python train.py --d_model=256 --n_kv_head=2 --head_dim=64 --vocab_size=8192 --activation="swiglu" --parallel_block=false --init_std_qkv=0.0255 --init_std_up=0.0255 --init_std_down=0.0 --lr_head=0.00486 --warmup_steps=0 --schedule="wsd" --decay_fraction=0.745 --doc_mask=true
MLP neurons of a small language model. Each row is named by its layer, matrix (gate and up: input weights) and neuron, and shows model dimensions 112-207. Each number is 128 + 24 x the weight over its row's rms, rounded and kept within 0 to 255. Numbers have three digits each. A neuron's up and down rows have the sign that makes its largest values positive.
After each neuron's rows, "fires after" lists the tokens most often just before its 100 highest values on Wikipedia text that the model never trained on.

L3.gate349:118148133120115118093106120121120165131138110152110101111137141113131131086152136114169125131121126149158121116113140153117115146153140149117130162080135131118114152115130110136125128069114167150112140154162135134086145130147120131144171114108151162104136112100208118132115138109080091139
L3.up349:139112133124132146122135160121155160095153185121115125112140127158105135144147162095121139102175133150074104107135139149109165127134156149109116145104110129093156188100192113092118154115107163165114172162136155130138133106126078099132116140125138076156060122162166087146130153139125117110
fires after: ",", "s"

L7.gate387:128121131133121157150111116153122096146165097119108100173076125107103137089127110145176112163142074106157157117138130139116095110115101164149155074136160080111107153161132127153102125162162085145098117131109108104129131127111083111091132102133116131098147144099185142131147131148125107101
L7.up387:143080122181155154126121156112170136113167134171110160125138087145173150058143114108112101174110162133139177113127093098110122168136136098117118157084096110154091148115152150107115131126133139113134109155143106122097189109121105113092101142125117109105155091125139109119114130097148159123
fires after: " |", "|", "."

L7.gate381:149114127154151073144149130128071107146117146128135119132089177151150097148151128160112114089118114121102104146123104111131095139121170136151118116079113138119156111159101139149099116117147180125142113088114126114103130120126115143114156077103146113139100129130147142105109139152140182093
L7.up381:159119151099167120143123156068135135150102142137110124134169175144169159133186113127131113110137116132145158147106169116114156115097113126113104134121169132137150146102155105120105149129106137152142107113104140085163110130156139169111085074129139114162114166161077107161133173136169129137
fires after: "|", "\n\n", "\n", "=", "-", " |"

L5.gate21:136096111166116082154115141159111107093129083144168093121091122162151101132127159150128133137109120146169155157106156142111159137086142107143170131129126136114150105135082124119144132077069132137136111118083167147142097155107169109122128138133136123160102136083143126132135120140120125096
L5.up21:166080128161146165150093150133155131122157141117126082147181160119125180134158164127130124164083133118160102116137090133134112134142151093130133111129097147134133090107090098104100168150122142135131141097100140107114140123112174101104105119107093152157095142127145131134113129124123137129
fires after: " (", " /", " in", "–", ",", "-"

L8.gate486:094121138138114135158072158136116149137128106160128138137136150132090120111166167146073136130119138102169146144137150175146126155134105137133089143150142125125134119115153178161083159106154180148155130146118132132169143103131143150140116129139148156125125169126142144135131100115106141138
L8.up486:099152104145082099144074102090086140129092122126157151114150130170090094128091099091127134174112140125148110107139206133113133157156114159103122105105125171148135119140118117108121127111179127128137089102125124138116143114202111125077145135141158172133108114129152125136112167106152136137
fires after: "-", "–"

L8.gate651:116149155161129059138161126092146127155129138147095136124162126098097121145111140119083162146124133113157139167130119127172134136151150151151125137120113131095106128129115124089107117140135177062096136087087156131101127131169152140129169131104119143167132149130165088124183129131122161161
L8.up651:129134122156111148155104145109169102127134127108120161124124102137119121129136121138120175129099089100076137130116130150148113147087165125148135134120134154088105076115141116130160127095095079140070108105134141167181122126093174092094118101131130136127130129152118118098120153129129151091
fires after: " |", ";", "field"

L5.gate300:140120146118139107151097130088157111090117095152101143132128148167113110136157149115133139156119111149142137117124115128120139102141158100086151160115081136103119137120125168102065149151141145141142107091128120129098146117144132084139110143132158145180134120125148119098119138119117155184
L5.up300:156136132170112113134096118144108119101139110144141102131072088174128151191172143123125152116168148155122134115137111103094137103107136134129116115109112146140149109108153080100101150108113113139098123124100141143133153122109120126108140106143135111133107089153106141119134093121142104142
fires after: ",", " .", ".", " ne"

L3.gate186:147109120133088130156159152134165112138122094130157148131119126109125116085122139119176130141130127101169209158169145170132103113103104106139114140106139144126165086177124133125101157115150110128120129124107154119073117136139088139147138112101136100102132113111135144143122093106108077146
L3.up186:143118091119066082128141144135183130133106111109122130087141115117125116121134142120191103116140145127127144147108152136122127162120091134117074072125109153147165155130145120104109115124168128140104107128134130130117150117139148097112137136112107123145172105130162162136138130124111126135
fires after: ")", "-", " O", " su", "%"

L6.gate211:134131111155138177125127142145152167131126093151126093135108126148128137155125169087134175091066112136155154117135143132175130096129101118150136133114143127119137173142125137092099116112140114115135131079081109109106106109133138112114095149167142132151112147128104151090103134154134138135
L6.up211:107152164142110151148113112100121158104113109128137106096063133111118110107156126102095162108130095105136119119146127139157145143138155138161155134110150161112141111096108177140170107142162141106105103126145137132105138118124128168133184160103116111143118085079137098101158159158148109140
fires after: " on", "On", " On", ":", "il"

L8.gate589:155120113131079142129124095095154094134131111126111148143126110108070096136121164126074147101167141124090113116154140113106147145095082151149141144108108082114123086113156140142116093138161119153129137141140145110132136175133089135108118092138169130134118123116149096150133095086125120149
L8.up589:133076138098117122174114109113105099147150116120136131102111140117165153127134113137134132140130106103125142155096153145097156102118142118159157147156137138139093137112145144083151139132121118180094172139147165142078152116090165142131147109125160111127175149149099143117143102121140130116
fires after: ".", " (", "×", " or", " and", " mm"

L8.gate620:152139139119103155154124107111129128143102141139136116077123147128142131097148127148109167086124056117147065108145117110115123147136109089129064119116134148120153129136107098146156123143147097122130126120065153115086140150146116145101143154135150162115146108123137097122055122137113098104
L8.up620:106123066138116118151101184137139089075138098185094138090101098113115130148137125122123098114128100153118129137146098113125144113164150142107105097115095129146126123147140124151125142096174126142129103119121134113141146149115095129138107146169162081124081149117144142123126138129129121096
fires after: ",", " .", ":", " in", "."

L7.gate440:106124166109076189143088101139109118113138153127152153132135157084166112138132174125136133127118099153162092140128103117139139116149110106119167120100064123167103156108113109115118110090094110119121144114111110137107082107171095126148149112075101145131098153137108099152172126130164186120
L7.up440:135153184171100157131171144148142128102103084124125140145057126104124102156132104145106104131114138124143129091125091124143117156106140143158144120146153084095141193157142075139106095117087098143114124107083134123107144112138114140160124179108094111117131132119161153097107169132146116131
fires after: ",", ":", " and", ";"

L8.gate122:132109145145098148134107155120126087134119116120157137117101065171106181101138129115139108139101118114124163188145120105141120121111179137125135124116097148099156129157080153149112109084112145161127144136139147125113121130107148152153135090119089108137103127103128171100160176133060168115
L8.up122:072123139118086119129107127139107089147142137082150153162095122143145128079161136098114103151122096137118104123116124107157140114091157102207161140110144138112131083115119181179169135107110119132136108097074099131130126119158144146150083144133083152142118076141093124078112134107126088135
fires after: ".", ":", " a", " at"

L7.gate306:161119148126107156161118138120120177150091164155139120087137112123116122118140137140125169075156118106129113130147125081145124112092108187097114125133150137104143133145104138109095086120071116083152096139158159137125140134176134111119126083123170162137130149096141155146106109076113097130
L7.up306:098125134146118121107125135151119168150127163113153133129126132154160103145170159101110176113156124131166118113127185154124159102135104120103094143119094148168129103084130133192074108146167127128108114151137135124080126070102108083145155125158126178166113165131108136138141139123140166118
fires after: ",", ":", " (", " 1"

L6.gate375:137127128096169150154145116105135151137096184143101157115113134116125118116112114159155152119097106109099102114092164130130124105157118107105128139124152148139136127111106127100116105156145140094131138099125125136163156163157119124144103121151154140120108128115140131153113147129117134127
L6.up375:111136086149124101123110163145087168131113122178067124099107152099120102113148126148135118123119150137122116182121152123129126119152178135116125130174096108104126140100129103173152187130138148140099096106097117123170152106107116111087142126110134095090113116120171106151175121112119132155
fires after: "-", "\n\n", " was", " |", "|", " /"

L6.gate343:117116173140069089152157107120104114117101184146124136150181106107116130172128141134118136139109134113117132127131126128132128145151099112142093146079161116122133132138107142140142144100134194117147184105147133142136119125152130121144113120138088133159117115176119105124148122086149138105
L6.up343:095131144137128072102111150163103095118109150173112148143102083076131115146121153137129131129128084138123118123141092125148114126148104139111153104132131109147113139080148136190128100096139090151135132100102100118079130117092118130139136090158127108136113152093111127119155133119067146149
fires after: ".", " for", " aff"

L3.gate627:131102113161104142106139104108135134124124143127131185077154107088128152154127136107119144143151103088107097138143101142119120140147140104117132106118130100116087117121171109115159113106149150148126097181129143148114127141096100149120107130111116118135116167126146162124114165145178138121
L3.up627:129139169134116131110133170131114104150123158158134129134114124117093108137153143181160150095162129148090125159115139122102142129104145116168144111099112123157075167119144149152125111064142121153146142146120123091125114120128082159137129124130126122166136133116124147116149118179154076155
fires after: "-", "|"

L6.gate534:146147121103172137159094083129139110111100098131089133116139137086119108138147126155155087134133154119096148102136116086104116131145073128116145053125127104108115114161112142148105117138104167132139157134147120156155110124191140129143130137106119110107134149157129105150123128144118075150
L6.up534:130153134137131176123157112153091118130113135132119150128110130103117145061108158083130082058163148134121119148095105096115133151129120105107104100134112110159107121131126054146147162116113147177109142113101111105096123144111123124123141093117128122162115125110101118128137114155127107165
fires after: "-"

L6.gate17:143131179113109118143119150120135121126162138114125136077160132132103140109114147105072138087167122134094141160184143141121154157126150112159150156082143144150093072160116109106113086097144126096111117102097115145131173141134139159090153109101119117132096159135125124127152148103131113122
L6.up17:116134108151117175101147107135145134159174123144120136163080122123101136125125127144148093110092080161143129127154120114140123184148117136105136154146102128156121149130124105163139133105139097150172129103126143142108153192127120111144140122180134103087126124195138158141151127179125152145
fires after: "′", "°", " ("

L3.gate428:143144122156153108119138147158103142120134160132091120094108130185112127153167131149146070135121119143106113167083084156118113105175143087099106090102148096113168122089152137109166147116118097095116141122138086132143122070101138143124124139162121100144150132146126123144108128125163130100
L3.up428:164171106140123111112149102161108143136117186097091132155109130088096149132130110126147138115101109126132095134110113128137126148154097140132154120101109126156118109135152090104095108098114087152107140098142135132096110086163164122144162124119127082137132127176100118125129124104155115099
fires after: " the", " The", " following", "The", " that"

L8.gate470:203091072156100144155141160097121172150097132055135121152134114093107142153157110085140122098117125108164103142140138140123119137133100119142133128133128116148108095136104094097150150134130102133129114151127138107119134125137148122134118151080171155123129139124135105107108118148167125156
L8.up470:127137133164087149129144116118140114133119142095136070090124101122118143147118130117116167087091113148154104127149123116158124093173130126152111120139093129126133118130129159117175137093108144165154159119116111072120160130113123134145130127110099113145091125154160073121156113097122075156
fires after: ",", " |", "|", " .", " in"

L6.gate517:141138145168121125115162129128096114119134142116154117106143130121171145110121138144084126124109090156152163139090117152106119158122139155139131116097132115144142159089121107129101102117129142152134081107113154104090117109116108128150140130145115125109190165095134132134130138129142118105
L6.up517:109152138137110114120132149118132113105119163141145141100126109170136176140148135105139153118132164142174099095096185152147142108138101153093164148129173106135137110124177121120056114085129119142113112129160170167099128156115138123084149121155139126128163123114110148124137131176138150127
fires after: ".", " /"

L8.gate601:131148169143108113124081103097157116110121137174117071169152144124119171129104139111120116121132135116117121110155096138131087136135116122112168094171149183138118175138126119152148126131115145100152113133131147147185067089101130152131132109105147143116149110104146140125162147188146095159
L8.up601:103157084158093126139042109147144137137121121149201134105119145132165151139131130146114108135127151132123119111127152177090151097116104124121194127166144145130159102113122123108146143118099152149116067136137126109168116097108135150126137112098119138097125181110160124083083104152150095136
fires after: " 0", " 2", " 1", " /", " 3", "0"

L5.gate688:153149098126089128144110137121131166070133066158140147121141106102112087152137099118133130129087127154183140145143110127112136142130113169137146127150156131100104112154148111137147097106180094124114141129120118133150121133144143123144114097147180103142140139177154136158110144064132084155
L5.up688:132120119116088132128117137129142142125142118144088137128142185151106134108139112149120125132148133126112096116126150121079145109097157136160159137159150138115115095199165147093152105144165151130140096138124107091107082106130146103161107156110160110137076123101139112123125088131091136114
fires after: " (", " in", ".", " mm", " m"

L3.gate315:130183120119120096135116149137136134134143172111145187153114129092141088117104134112132149102142123102129053096144112129147146135138113148130125111144118125134114129112157097121149159150113171124175125157114149142084125102144075130073141092115116097106156130085146090153112148125136124137
L3.up315:137111119144125052138105201108129129151131134099130142141115143074170157115104167150110130132146141153113130087129156104123101135115084163117136086125115155120119143133123136100118111171094186128145129150132134169124101118130143125117137068094110101169167088125141096115171129143151118121
fires after: " —", " 0", "  ", " 1", "0", " Pts"

L3.gate372:115167149141185135129126123147119113136123157135128126162108139132095096129144110167123161116100173184129142132104110126140128113139144145132165129088119126105130131136117140129116108116144194138155149134151142108115100137137136100098078155068154141174132130117138167142109104140132120109
L3.up372:138142150083108120120155131182162119125159131133112108149164133134142134169102134142115129085177085102183150126116134116111101148120156075065139137100105133108099143152136148073115062155101107083140144106087135172107096122139138152145099110134116142135132130144160112115162126140124110135
fires after: " |", " su", "ti", " mar", "Ch", "ho"

L6.gate169:130144159112141162099152074097109092119090107110123159158156089178142109175119127152083105120145117139166094125167181104142156132149099127140160109121127175104132186139148142123117121115117134144107050115102125099120134162139108174129123139139138091163134135110138160140117109145123122127
L6.up169:095178096114140109166121119131082116115155171119172101151124122163161104169116123120124113108101109120161181115161132149159135108194168146141123144119127124129143152132148133086161160091109100166102129147124109134150139111120078143140112142140144144105103123099133121135099119129122132118
fires after: ":", "tt"

L5.gate66:147158120121150124137134149143163132151164136126144147120098141102114167123122117114114184156100105158110085079128146138109157122162092151144141131099126143144132105123137113117110094127113145055119143133110125067113088105193139153135180130160103126098140136148179127129103149087106074111
L5.up66:144143118168188167145127145151108119094126136119105182107184150169126125136146129113178103131173094149168114156139132131140127105126151094081141092139107102122167131159084125114138112105157123124124121168138116125097088108169140133130145123142082133077142139111108148127108134120138138143
fires after: " in", " In", "-", " de"

L3.gate16:102141071170136126164116105144119119126152143150105169156107105108162192126131116147096147080091132156080129083169116128176129123133181127110101111106150131158138103108137110102136121107129098126115141104143109105150135109125132131140103151122119087100120148152149152109120138156128137074
L3.up16:125148119138149148130127145088121133135122166144132159148175128107126099126126100130132102147152117134135106107121123134070142104135143114108094107152145113173121135092127119114136126138105134140148096117098078099152116094182158110126123120122136107085127104189146174116143125134121099148
fires after: " the", " Al", " al", " two", " no", " O"

L3.gate9:158095145108131139112161111136170113129108111148090105161101110141118154118086139113120145142129144112075127109112096153102094118111134076133141127150134104142134113126130115167114127124145150114103091114129110104112137197146180152112114142133084132159122139111135162178144108136148106126
L3.up9:111102153115105130115124145119074116136160150158137118152084125156153130102063094133111129115132193137117149131088131152087097126091154074171156095144126162086089158124110105160102108120110170086140122114156078175119121108121116190115113085158109138144119148118176119120112101148125145144
fires after: " the", "The", " The", ".", " ge"

L6.gate487:150137132148134104112157119133130130169085124127124155133121137165141123125131101122131149098121106116138127119115093162147118124160123116121085092113110102106139128110146153133096185115129140114122115109106079118121149097137128149123126141146158138135096125116171135129106103123104190086
L6.up487:048164111146083118142174135127103114166139141129135114102140109157119134129141080098158147126141071129099138113112123112158121114172098115128096151093102159148132129136090115120172138139165155101127125165120109154144116118124120158129084132146147091138100153097173142123144082142083126134
fires after: " the", " Mid"

L8.gate345:137149137100146108162147105116184125125130153140129148106123107162165143174133149119122098157079097141140117128086139076139144160130143104093121155142102074093133103161153152138125123132107138140173126101141129120111069115106099098165174130099101129138132144097156098153085131130154120123
L8.up345:091117093192168119130078148149107084136106111120104122156094113108072130157135177137112128118131171166125125147099175167128112166143143149156130148107103158092111142141140085163143121134166120101153105162121126109132123167154099116125108129121134147140105135115145130142072150106149129168
fires after: " |", " /", ":", "′", " ab", ","

L7.gate321:119097125125140128116178131175097115131110146104132128136126128089132123116111186141124130134128145167083148129163139123163094139118156110188162142123124117121136128106118133111121128174134155146114146107125106156085141134134135171119125114110119121108103141130142123158161123175153117114
L7.up321:138154147081149119131101122121150126149108157112143135102129144177150129097170108121095117085140138130090122107121121190150137163155239105110126157090155121104118110102196108122075137117115176141097110157111128135136120124141143134156176166111131110162096157149173138144118132157148124162
fires after: ",", ".", "\n", " and", " but"

L8.gate422:092115120155187119131076136178165158101125133097154116098081113129119116130099162107133126124100123089100131089132095167123137152152124150110127111134143138115088118093089121165172139107134127110082136156120156111149126115145138127102106172178100117118134103126169096119132111108131104119
L8.up422:118139127120133083106136093148148110127121141149130105136104092104112160121092115123148146183129106140099120133148161124118133112126110123111138106146096125178118157119123087140128112111127127129152128179154149116094134145126116171135116160148134094112123121190154159109112101159146102169
fires after: " |", "-", "|", ")", "On"

L7.gate589:115097110111083172149160108158123089129164164097077120103189140148140161099123123119144171111144122106103181186141158139155145168172118094156135162134131118123166113125128123148147146144122156120118107072136121111132159122175171152111127167140116153148113153132139154120139107096146148135
L7.up589:106119143178127158150189147142142072156092147151151122119138106127108139093108189134148157139121157137112147121143131102171099108148159087168160106119128131120120131066096099157121124141160166114178133078147127155129143176121162145124103120113110142148108149115141156089167141139165152134
fires after: " on", " On", "On", ":", "born", "il"

L7.gate642:094129104156098083113079051095071153087108128173132122109121104098150161153125139103178141132139107153174111126124146124136099145129109158161140147179121113118101094121103100160117165101128143130143137107128143130142122130145139103180110144152144155152070141146138115125121123140111116120
L7.up642:127163143116092163116110129141167149105141146134148157162137114113137132154173129194140120114134115179176155116130130161113128124150145118122169130130120067113111138065077085128171132153129145130135124100146119179127159160158121142132129143137142157121147176115130102153114080137135137125
fires after: " (", "18", "19", "17", "=", " |"

L5.gate347:183155099133146126145080112131153142132119100133118092046141152132151103107139145128173161097069142132114111116132110139115153155135118136126128118144126116136124112130136135082129085132142151131116183099159132179107140150138108107115176127111138157143165136114125118149127103190150144093
L5.up347:100146127112159159107151117139110121108184115121137123097150142139112122096135165091110118121128108104165113151106129121109124137177150114181113139121112148174108169162129111074147159073121108114117145154107127128118077145147126151113131173190146095092156107132126136122103127134148128105
fires after: "-", "|"

L5.gate62:108123155137087121113121155129155133103106125147171094143152124141138187121102128119095120084079099131146093177065133117109132129107147177114156101113123131154125081085120147132136121129124169152120129123105103108123111126140150103058127145165126142127137144157127135150135141118135179141
L5.up62:182130112128148131126140130121110130152131117140117133144094129119130128151090125127103121144128141152094114109125109136141086156124148181084098093153122110132134141141098152121147172124167141123114131152152161095132184065125126085084148115151118131131105152105135098154129140131105140117
fires after: "'", " for", " of", " ext", "di", "rove"

L3.gate610:157157134132126135145127134130128068136158114151114161118123157132134105147119164098104109155093164097102161144104131154162159115151151132174094090139195116168107101076132175093144151142117117133093094098133117125117115102156163139120123110121128154168122150142140102110152139090148108116
L3.up610:113122128101140112126141138108123141107141175125165162072112120138117116127166144125118145120134128113142107156151104115135122123156129181181108141121133082145133115106123162150103120139135107156135165150131116099134108101137110125100133131128123120128129203174158121123109139091120128135
fires after: "\n", " in", " there"

L5.gate357:131132116121109144116089126119138130123099127134127164112154117106106125105176134091122096124122124127139069140126170143092095144097184153154153089146139101109100070063130122161173137136156138118106141154100122127128104114116094092114126127094088112082120128182147090133098133170101139165
L5.up357:086117112129142132129116110137138161154104098125115134103147117053102168095125143134114096124174090123124100146146117183140172158181163147127177161152127195129107174135135108157139146117077124106165089097089164129111147136101118140097123156117141102099144138102144091169094126140164133122
fires after: " with", " of", "\n", "'", "ade"

L3.gate651:147142132111139146156139105150124113094120133127141115098101081058107160079166112088168132142083173149180138167121134148114139178123115108139096130123150124136123181116140140117152118106148172154142114124095140128176112126158157095102161138095122122132132084111096147141089134066103083180
L3.up651:129114136108147123126113125144096112103092172141113128155143158137131127178070094122091140108109125135107117131120096107126153108084122151140163178121140125093104172149126063123194118120146079075144111130128096153103130118162110134171138103102147097123146158151113077136117143156110089115
fires after: "′", "{"

L7.gate148:148152163115129117120113105131125127135116124138134089139121113133203122107126111156094123140088118162118096153131115125108134118148130096104151107166141141150119128123161116121103110148147121152092122111105134123167134105098134109125121147159136141165172168122132131152142174127069121097
L7.up148:149137145141171108127162149108146131167151153143099121121114113123191093131131102158123118131068140116099096150113137166122103139130129137131171150127170098189140182100191120100078132140159161137143135078106144105124132116146191127116105128137123143151131096100121140221145125112106176137
fires after: "\n", " is", "\n\n", "=", ","

L5.gate380:145134117146114112108116117113159131097124120105125156156121135120138116115117157110102175189147089080102108103120114130125129170188117160154155083142120099091152061139113119098165142110140178151070117142134084135081116081103143162128130117116172155166129164128130130148126156170108111143
L5.up380:145141155155140101110152161115150161107094142110147151139116149138095131096154156162100140124117121110137134112100144070157153120160143214145149125146137114130155094109154129100071117172154126127145101133143150102095131130135119118139137117129145119100141118119114151159132164114118132139
fires after: "=", "\n\n", "\n"

L3.gate356:094123125103149097103152100125104108084120081134081131131175084127101197131153178119102096116146140097096153116112110090115084122144129121119124137107138113127172157125100171153094119155118134140077108110169157097103147154153138143102109143169109158159129141132117125141116135137122090102
L3.up356:114108112133124090137108076138107113129132133155110113167138082114131095141140154140128121090137069139103153167074123140114114110138100174103122094095114142128121133139184119131117138125163146129157099135117148135129123092125129127102138141149151142142179116101109139099125150141131125113
fires after: "\n", "H", "Te", "P"

L5.gate445:132176108136154134104150094139122126148074153137099150133121081096090111146098122151095115171112120130108113174144143145081122074134140125067118109118171133180096153106097144073129155096147164105121174150158139149081124091149134149124095109171133105111131152112132165124116102151104100103
L5.up445:115143116140169150160087134128127148149097160112139140136130146122140130130141161119125134149115095077148112151109132129153125129150122112136143178130134111122130141106137120111118139122141112147131111112126170122136107133153160125058093119136137084108123121117129140118073134126122116140
fires after: " |", "|", ":", "ll"

L7.gate37:101097149132138140108107107125141120104121091100137060165131162097137153139124147093139166132115118165137095131142090133102087136128140149132168116120108090175161191118122158144114158117145127085125160106117139140120091153143160123159139116097153112155152109149128135130139120148102184059
L7.up37:134134089122133116106117172141119136121159119140140139101139154109132165153144164141135115163113153132083133141137159124138119073125130145147149151121146140111160157122078133117138131098151138100143127125092096143167090125123129095154120159140144110165131160110116063106171109111120094101
fires after: "=", "s"